MLP neurons of a small language model. Each row is named by its layer, matrix (down: output weights) and neuron, and shows model dimensions 528-719. Each number is 128 + 24 x the weight over its row's rms, rounded and kept within 0 to 255. Numbers have three digits each.
A block is one neuron, or neurons of one layer that tend to fire together. After each block is what it responds to, as a language model described it from the Wikipedia text at the highest values.

L5.down3086:113103197131093141116087073170134138141118112142126111111140105102119100166088153121148144132103102155119162122145099146149136121152114127134118133131151141131128146142130128146092134167127129153092083096144144147097109149095121128120113134166158092130104135121159147096109173153128112157124160171158160112160123162108131108127123051100115160069147113092112112127105172107121107187168134115168157139106117168150154142118134139167139147109062099116123117097152089141166128154104090096122143121135119141143101126126110104113142134123142122130171126087168139117130110177158149153
Description: Career-milestone verbs

L5.down906:163081166127139115138149148143146163155144131144127118110130143131109113083091144116123151138143127131144141145165099179155119148148138086131106147110109137099154127122111125149118126131108108162135130132104164120075120127120129134148121107110131156111116102147122141104157158123124157131159163144109134106108117142120133110136112125173141137080159128077134162090139149096109080124097093096179107155143158161127159162154153142153139147135143141118157113105101112122136130147109118116126130147086130128117147089185149121177138125195118115122124145115123128182129135153135122130
Description: Before stats numbers

L2.down2316:126101138102104140133128123159094186085135136081146126152122163197166136121096126120120168105158127127122124141099150095118124157146142159139103146152125108145151119105088118126102113099118151125185090097135146139120153135161117163148123152148157081167101104143081102169116148094129131146137156151130157113119179150149152114134115111132138124076147117167122108119115158118155146089114115130114149148105207163116141113103152117115152084143119118127153116131125120130128159122133157140132134134098148134152165188120123140144102151158122140116142087116116143144121157122136124129
L2.down2388:150114130122153109120167152141116150089140119093137139118101146176184144123145125151155130119153118104112132149113124101151154170132130149100121119113125124125146095140173131116126099191138131132148129098100091154106061131150139086134112131121129170136128104160083126107114118139148081124141110150128120125112113078119169099157129147157108127120144122115121132125131145101167142144172098095137130112137150144110087086108115067120119163164135151103087110117083129083126114128164106118144164115140114113144134146182122169183150153114104131107116111122070157116160137089112151131
L2.down2573:110093124116145128088129142177142146121131129082083122093135141201159108181149120093135184122117101160173123097097110122126167143155164164094154152071135150136149133104120149115110202077088093116150136113100095145113111145135147115081099125115094140119117108131119168091111148107136124137100129158142109106121112108100088093167103165125150123156142124176125153136145145094118140160146117116144108126149164107136125061125111089119113141105179153149126140107124118148118148153138138121110143146127149161144160155133125180141138133137122148117144141124133153130139160094099142155
L2.down2707:138164109135165130119139151146136094112134158133114122110141154193158106141121120109145149138185117129161115096136105156177172140120173166158177136131158132131133086116137117137134113175106121100155120114110093140138110108123122103149086117134134142141115149094111151088154122116131135172107102109088165099103078121037117101110135118082153151156125105150115139086151097113099130152068173119062139159154142083141130136117143134140114110150108129135140114140110129129158127135145135102091135152170141151062101101161097138115139152148144135145134121170126125083115156107106151137
Description: Determiner after preposition

L4.down161:133109123099142115110133088130122134148138064135156126139125126142128152127090097070100167124110146153072133091082144150139136157149160072091136116161102137145148159139132168141149087130159119137137137097137145149121081104171127098122149150099110080131117124130121166149113120132089101097104108140143134137123123120131104096138165171125115121114107136112101132141188128157088155133113106143114157143140127136138164059123140132149108130126141108126156149134095109117148113129168122097165163147159130135151190125172127104141167203116159122172202155105122116141157118122143146112
L4.down234:164133118174185123131146127113136135099123151112137141105120131209107097114117126173164123080171120140116144122107172109168176134146148133119117166108122109128120109115148128117152087111129112129145111144127125144119149143143119152126108139102113129136147114144115106144146136130132170148129127128148148149138136130108127129152083139110139142105157157142121106140103117158174123133141149137127116112114171133151118120127155120099144098114135112135117110127122088128153088157138155159122132122130132103122156138095149148144115111149131088147135111139092115124157178100114097099
L4.down253:135144122111102159094154136152085145183134142130149081146129111149134116168144101101107104095115139171130149108135169159172145141141141112089130120132133168104119098136068145111109146103085147118180172070137118127126117111156146132138045165101126173144093153147132124115090134121140123147126122146106121138121097127099101142145178140068124116158105157098121120120146123108071154107134095099090126147180116136159131137139135110170136124136153152165153174111145162080126123122113168110117126118152095131132148120160131142145133139123171120142131094127106145145129162116112146125
L4.down362:162129105075092122175150155109111148132156139152144124145120141117181119132160134076135117089140139145158170140083160115171118128165084132115110127145096094133129130161144130119142137137118108127145097103104147131190144155092178115116132171128120130143144056132119097157149140153112076148111136144123156136126114118113088118149122198147126147121120159126174164101170126100159143151119100132143176171141142110116133183145112148116128125137159151157093135098119124127150167117089151138157087150139154121113137074106158122148099103130122126127169113077125149167135102126098133135
L4.down631:126134122161128144155124112138130116149135056141134121129149111170154153127137132108103145142188102115132138099097144133136132124122165148124113148133180137158117129100147134148143189121116140131148094147139083136161107086146121111141111144115113118163114077138130143138153102101148144110117151097140123151146107128083104098146141126095152117148140086059152130122151134106117127096152110102156139128141106126152136147168124128121115137123154137135115076110101129135119149154143130123118106124127170149056120147137107143137117162144103102127133157086147127150112105110124178121
L4.down945:092142097184098097128145107156095166093131157140110079128102133120126174149114132190112168171115130140110102088158137120110135128151146115123144125153130137148169123137157156165148112120142152130133055131083087085147140073106139102100136144113136154120128103158119118116100110113136125114117144106128103101090120165094086119120128156130132121123118129146146144150121099146123139123115155138115105112153139147140143102131141141110152165136152134113159101126130116156166099158140120087141178135101097143140135145126112124118158132131147135162148093117135140109156142146098136118
L4.down1200:109176107142156072126156139129157152120138120119112096118123136193147110149190119129129159118170121126149133136155129096095115146110170123092133158128148111114118123132158128119165107160105136122179111167090077103131098120142122123119157147112119124125138126166105085120127136101166110165154103122148126120116205093123137088180122128149102136146114107163122122110081105120173146116125129157148128131166141116089133111109126113118110133136145118130091119096158132137114133093110109127103105144135120144121146140134147172118127132121157108159098097139153125100134175087115124142
L4.down1227:131136139165100108112170077129093135119143131183135125166156093116152116156146121108126133134085109143135125101131130161146119108144155095143131157116120121081163147111158121079126114159134058138136099176119114108156110144134147151106125136120137176093078140164140149153160100123120122152129121130136112077118128131122100112107163103107123129113149103135145106151093133154137111116161132168133149134126171124157118135093105130092095152131146107151109107151068144182110062095109117125094132159141122174130134124131137090106128121171124141121139150145093118116109114151104147136
L4.down1689:180143086145149170108176144133132126103137147139118142090102152187130111146068154091105115121143100130077133094092164158155092128180120130115130144090119100171137079123143136155121115165126109157175154150151137126119108139111136084133098138137123114125108136133103101109140134119109139190153136153097116110123141150146128112118123161176149115118147143142093134135130099119120100083161153155124120147111136147153119127149144140127113098147140131132129150101133095140115125151140155125130151169085138143108140183173142153099087125150132125076146110133101107123141160065120146104
L4.down1927:125162104153131084174119125147149130092083139139159082136113080102139095126139124132136140087131128158105128122138130131102099091097161088160089138113098142091112103117170123120144113157135109087138155145125131135153133096153155158116116102120138127146125147132105111154143142116134118146130120126169164087126142132122170142132151164111130109151124082107144174111115152132102125126130100138107115157183141168137149140133145129124123122167122131127155133105129163148130130083161159153141125124100104125070099112136138154117122161133161136117135131145123131110112139118132091089
L4.down2405:089124119113082154135141179108152107153132125136130147143159111109137131163104167112151137173117147148109099163168150143157144144144109115154122104102124111109116158133172132137132139136143137166097126081168210117087112130149126106151146104152157126159144144113137107110114124141151140105173127136131125155145113139125114105151139141115098096148137152135138092131110108140148089101151131170124181167132080118150102124149128152066086117169176167145142144123134193126107092123107095115155138116095132191130129158104126129110145079121106098124128155123197110132117115085148133156
L4.down3162:125113128127137121159097138115111145155111121133105148149092111113147152157144156087141148137091139090134145091135103101117110122157119096116134139109150093115089138163144149105074130092114114123122155149124138123132130128166115104128090126117071097141140110111139104137114122126163120144092104122132113154105081164143103135160129156111133137128130103171117149140147137134110086107128123171127139146125143076126130101120188156136152117139100140158129132075163153144131144143118119171137118081163133123131093151121140146122142127163118124136176101129129133127141149128119131118
L4.down3609:150126095105122106107141174127150121087138140126132117119100166085099123112128129109133087121107165149110114112124183140143126095091148111169118137089083110113088105114142126125093120153128182125124169126160147139085168078128122086140120101136118155133151162091135160167122129150157151142081144147177148091121132092149103146153132120135108148143097116119139123134151134163117093147133191148091141134172127139123090154143184073145129110109130134143112153069163115112165129139092084124106139171096135141133109120154172095112092100106137129163142099182101083112160113121110101097
L4.down3655:139105145147113122109154154140161125122119118160142134138142132108115163101135130187126134082138160151146117057129148120122115129099125124100130129141123093132126095164140113066146125131113161132134135132149110118112123099107150136123151185113101108112148142124083101098138080107118159168100141113123162121144161128089068125135156114114125119111138169131138136102155116133139145154092150115133145130138071147174105155137169139121146108146126129144143105081121130128098143118118125114090136136140135128132101133137139088136133140187157113135135127124125152127105139137122124104
L4.down3972:150101124091116187113112144108106123124149105121094170151120107118135133128102092096139138084094125123116115109084150162115092123121142172112131127135151129126108134153097140174107109135158150125120112155153152106121115103151147148121146117128122111140097161104142131116141133107139151132086101127115128134110133133114084128123132118118168128108110127122145143099108138153124139080059135100123129102069113130104138147192108134129106141102132144153117112085113126137116142178108152125171140127098143138120132140121172111110148118153100123135162163111147102110156159123147137099
L4.down4449:165112109160110121081131098173148139075124156116138157083108144116161138129126107115140145113122088125145114082132138161135130107111153125078135135095171172117138122133149137121131159120149141114175134157126130137140112132129129106142158136130142143130098091147135075108122092122127101169097102170118127133164116089125101143179123109137122147132111150102111175135084094123127160135133091144153096156171134131137149133099108097139152173099088100151129125117102061131127130138101141177132142132155130136121136151129116120155104126132117125125184135129123122143124153079125154129
Description: Determiners after "of"

L5.down1542:131129129139146128139171141142104149097132148109116107119123196147070121186137111142098110110083111120155134147104127079094111099121105130098113101140119125157134104116144145126138122129119147129174142122138136158155132125157113154105156147103176087136102100123079123141177153129169159120162150109114126135082180124148123132135112129146134108130157199172142143137123072130122159161117150136110121161118128111117125125104110199166186096141118179109114123151135096176123114124099103124134156139126136131107118144116147145088129105140130132131129121112124088092105156117110125123
Description: Mid-phrase "the" and units

L2.down1380:137091106141151136064110150143144128152113143129120129149122119113072138126143163108086112147132141104172124109107121139117146113124136137154132129097100154162147146119149127133130083096111114125141114123146143103150127106151136101139149125141141134136109157133123178117147173155107158073131105148146113165143130175138150104153194124131128120127111143118130106146129117144099098139147098103129110124116102098120101109076196191148188109138162155122114085115117082145118142103117120096130115147154147128110099125108124110128115140206195103108129125132120146146111104106091136079
L2.down2659:153131102123105134102075115116107130136105137102136150128106109091153131147164126113091137106080135109145092117161102145090115103147092156124160139142163123082119106112120121177134100116139116107171133113134145111110122162121160143100126134101149114164150183144082142158163151153149114144143127148119126097166122105077133127097126152087168165154162089161137130141155101113117086169096090109151158127135126136097172120145175120123121111133112119135108131107128135146095130131142153112161132117134115154123183113104116132145143115142117156114101119165160142105136111111102135125
L2.down3722:156077130128097120135118130112128130177114143109122150101106125112140144125106130088094153152064108146114164124142077139133093094162051089111137154146101128106167100136173141136117153136100101079135112090141133095164129146127185116127126128130151143085152159133133183151106163110104155140076087127127197145126112139163116119122150179179149062122120138128114154110176178128113077140094116104155110139106130129130162121111174122091153109124131161160114133159144102129120121121186148092115146108146104108113125112118128138135123110138114146115129137105128128135130106157139146141
L2.down4025:107136147114128115129085116111134143163103130117144126108114130113136120160112137094090118069068120147123127134153094136119127132156114101111096143138121135115114133111150155125184145114151120088150109096158136058113117147137106142095127131120146138096150106132106150104087143093140107150096126139139173159120107074148113159133125151111124078115128155140094157144141155114107094115096153138110141132101130135122166160174153138147124120141144138172092131154166138120146116119129128100105115120130098148155127156163125138136138164112155131130116130117139145111113077128153156143
Description: Numbers opening table cells

L4.down90:108160132119090120145116132162184133123097134114124141113123182063139155150133132127125131118116182124111138142139108171090137139111120121101110150158093140106086166105162149140109127124112113131127105110129149112124124151123144129078138162168156134110117131149090110118151107122119112114119127127144124134157152145158122117116132135159114093101127156135105144128173157134127160121116134128109154166137152148115126122116091090139080103153100137129166140146131137128077122125106116120144160135096128126155130197116172151148153134158169140126123119130124176083126133149146125163
L4.down211:143114124132120153134119116132133133121124106121064104128121127105129135141158117152099179122089125138103101150137103128111131158115154147145130155121103162132089131124115142167143118128107120116112114094151099124161112154095165104121145143093152115148139126075074135120149107135138152161148148144143137100140152162157116137148155098156119142133172131126120110075125140093127141131114145127101110124144122155099113122125159091195113128138185141120130132097122114134094117115125148122162136153122163117090137121106140120102122120162085134161133126148084148115138142174100159121
L4.down346:119135128141113134120130097111154155113160100158176131095136151138133123119171126117183117102118126131125164073117144126134106107125100143089141169175117157103123116131097129152171164132118107099096099138136128152121102151146105145116115158125155121109118114129133144120167138114134082148133152138101134158114149137162148141131142152174114149155145148129120134113139179150150138147141127078164100126153148152157135153130104133090135171117137137099132111070116072111133197137105134164149150136170092149132142130106105173127185132144181085117142120141073103137126137122157103165
L4.down552:128103158141077097100114138159147115150163126144117105133099132114143118131131137071123116135149126114102145119123114112120127119161115113100157121127107128121135133115119118125118124142124093155105100139131135128087129111144096127133113154129114130092115159096098186141158124141112081141121108157101124140110118160157116131115113132120127142129117143120146150096150116111111078110094105115135145139129112099112134134101204091159090112130124125131145099099128138129145099099127105160107089144104145142120142137108155079095127113133137155123163140143134112150190117123125134135
L4.down755:183111155132115137126148125150117176145129118169145130088085143140149112123123161119088140137153127111136131115122119139133158140131140141158158128123112122117146154086125126139144114086101131144161161141061127139132169078109127140131128077141113096116135124097150098147163103125097172068108152174137124113102124142133159161136150163133109158099095171139135112146171120132139136124138097115122138136139162148130129130096161114109157122126111119119116133121099145124111110083134126124159119146121144098154117139108139106165104104148118153125143118115126117128112131129102121160
L4.down1126:190134128098068128133135113103148170162146138127076155114134122141113134118135112086142113141133137165146123111190175134114107123122124092069123126163143139119138131124140135113139160127110133120153144131109172118149149114102098145159127123154121124093061156152141067073103156116101099144115144104107131133115145088138122144133096093093115084174149150157153143131129132158131104094133109141085144132119103145147142128089116123105156120110105130170188077119200127114170158095084091097113091173094128124120173123081101150126155129115132137108163137165122130123107183110121128162
L4.down1287:123094136164142163155158150150111094122115102146094186155106100146120128136096137095122152142115095118146163113112109104113116139132109133150122137122169107118140127141128133139148113137194105153132132161083122147123129152104129135158133125142158143139109093106107109145178161142133131051139125131153123133118114148157121125151138114171177164077082119140146137126131119126149132134134119119145118112115123151123137145065127136113113148127086143118099160126123121101124110092164154139110138126120123117146136171135155147160116088175155181157153154120158147141127095087124106134
L4.down1926:079131124051125127109119089165168154123132158125159139080114134088149118127107141121150146146131179108126151130127161136088140088113116138095137144119111085091120113107137141150110117116134145153065142119120153126172094083115138117109143201128195111094150158141126137140150136141120127125125118127143128113140157140162126108129113111147120136122146174114169157163148087149133096116050142119129135080147108131126156095129140103102118141105146145134130112144119084145105117149156125154157165145062142133111113128096150134136145121121116142126113126131164127084096145133112103162
L4.down2523:162123147080124083129147118131104115081160109156097156145147207089148123159135104120127130142133127133119107198147119144162136124119102145117146126127124112121197104137121123121086116166112076120112099085102154102104105109138160102146137129080129081113142166110107106114155138134173133136149123129116155134179128107155178117125117107119127139128084139155153129087122106169151151137140112144121121128125135103143106126122134129116186124092166124115125118132109130157145178142148151114167113118128163152117126128136140109132175082142136128107142118118122114138093131126132136093
L4.down2548:123115088116126144134094098108099155131130100133142143113078089168129131146158169110123132087123098115160161094144109134160118087143113123114137127094093143127164123114113171135106141139094136135147114108123156133128155124154155111144176131092112138116160108168120132155080185134127097143121138101123147136139118134123139126129146194095121082115156078148134118150113052126099132159128161091138122125156132112165130087135191157126131112117110162144134162133137095155113115161207106117154104122127128105160136121160121165147128128155128115152149122136172105100099103139133144115
L4.down3047:128114126121108154096142132135163118164177139109120103086131120136113153140108116168134115135124123138088163124156114149214170155117144147106110144131147142124140102091148081097094144072131144126164162126120122123146103142144128146159143129139100137140113145146155075097118157133128133113114152162103109097139130105143127108073112138127135101172146112121129176128148127064125114140094147173121086098136141151116106119169139133133141132103152167148106095124106162134155123134120155132093120117139117142102119058096135142123154138141161133148117164136143126126141135098112106139
L4.down3150:144118110110137093116122130125104133160130102121124136138089119110149102143119149134132149136112128107132149141122071178124138090137097158116146147133114113170104109114149159139158141128108146102125133151117159098112137104103126108154120147127132129093155119169134121189066115090137120183136115149113134094103138149128116109128149116162091138123154107117130118133125088123089131180151116117157111123094162138138121131101141134141162134109158118162130152123152121129099141139102128151105166150062129103112159123098100151152143120123122140133196101158128133142086159154164137137
L4.down3362:112137147102120099153106117130123123143137143117107100149107125078152137130133154126137146134127145128127158146149138156115145134128136147142121148159116189127138156163104099106120169091101127166112179122131128130101140101128162187109142166131126082112087103124114154137111111084121136148163182127089112120166149086111149151113092152124075136132116145149150176137128097076133124117150183121083131111108138119136133171124103103177151175130155104166147184122088132113142114137131116145139129105090128134121179134122105106143135105109092142159151164126155187124126117159132156156
L4.down3392:119090099115122105179074137152114175112117142135149087197186115187085101159161137142156097132143121146091119140177147123159132123106113146159119127111137120104118143160110138132139129131122095131115075120127174126157078115106120142131140128115161136116131127112100100174100137161126109137168126092123199169115092139135170106124151106128146125117171151091144101137129150162111086145124120113132099097136099128127115156137133126141169148134114132141138109101117134140090120141108128101112157147170106120136103152109166135183106131124149080160131118112101086153162102112139120128
L4.down3630:105122116137047166089115114124109162109147120134093129101181096097115122134125117147109100136105127139143159089128106046114129095130112082076114179160141131100099130143086154156125105115133117192149141115136113089146120137167134147117149116141152146137177164129135102140127158125139141120143156131168130153164171108153133101130139127098096138123158139157148155096145117102090122127100141101131088095153137126112136145133097112187150162135104115132135125119115126144162125091131134136062131129086139108196127118117155129130139043142153119140093173083125095123110107097116137154
L4.down4006:125094155119165179138141134123128138099129071100139134138157123164135106169132102114140140150138144153133150140158070135149150124108171132155167158084115134139127163130138145152122137108151124117152113099142144125151121131117141062124156101146127136149134118076125158165141087102157110085148156105117117115153130113142122147123136118123104128155116154123138119112168140118084137126122160107137113162117138133121107121105139107138067134126172117129099131136087107157126176155139125096158108151139116159123129142123161096153095152118152123163137131110133132114096116161158169145
Description: Score and statistic numbers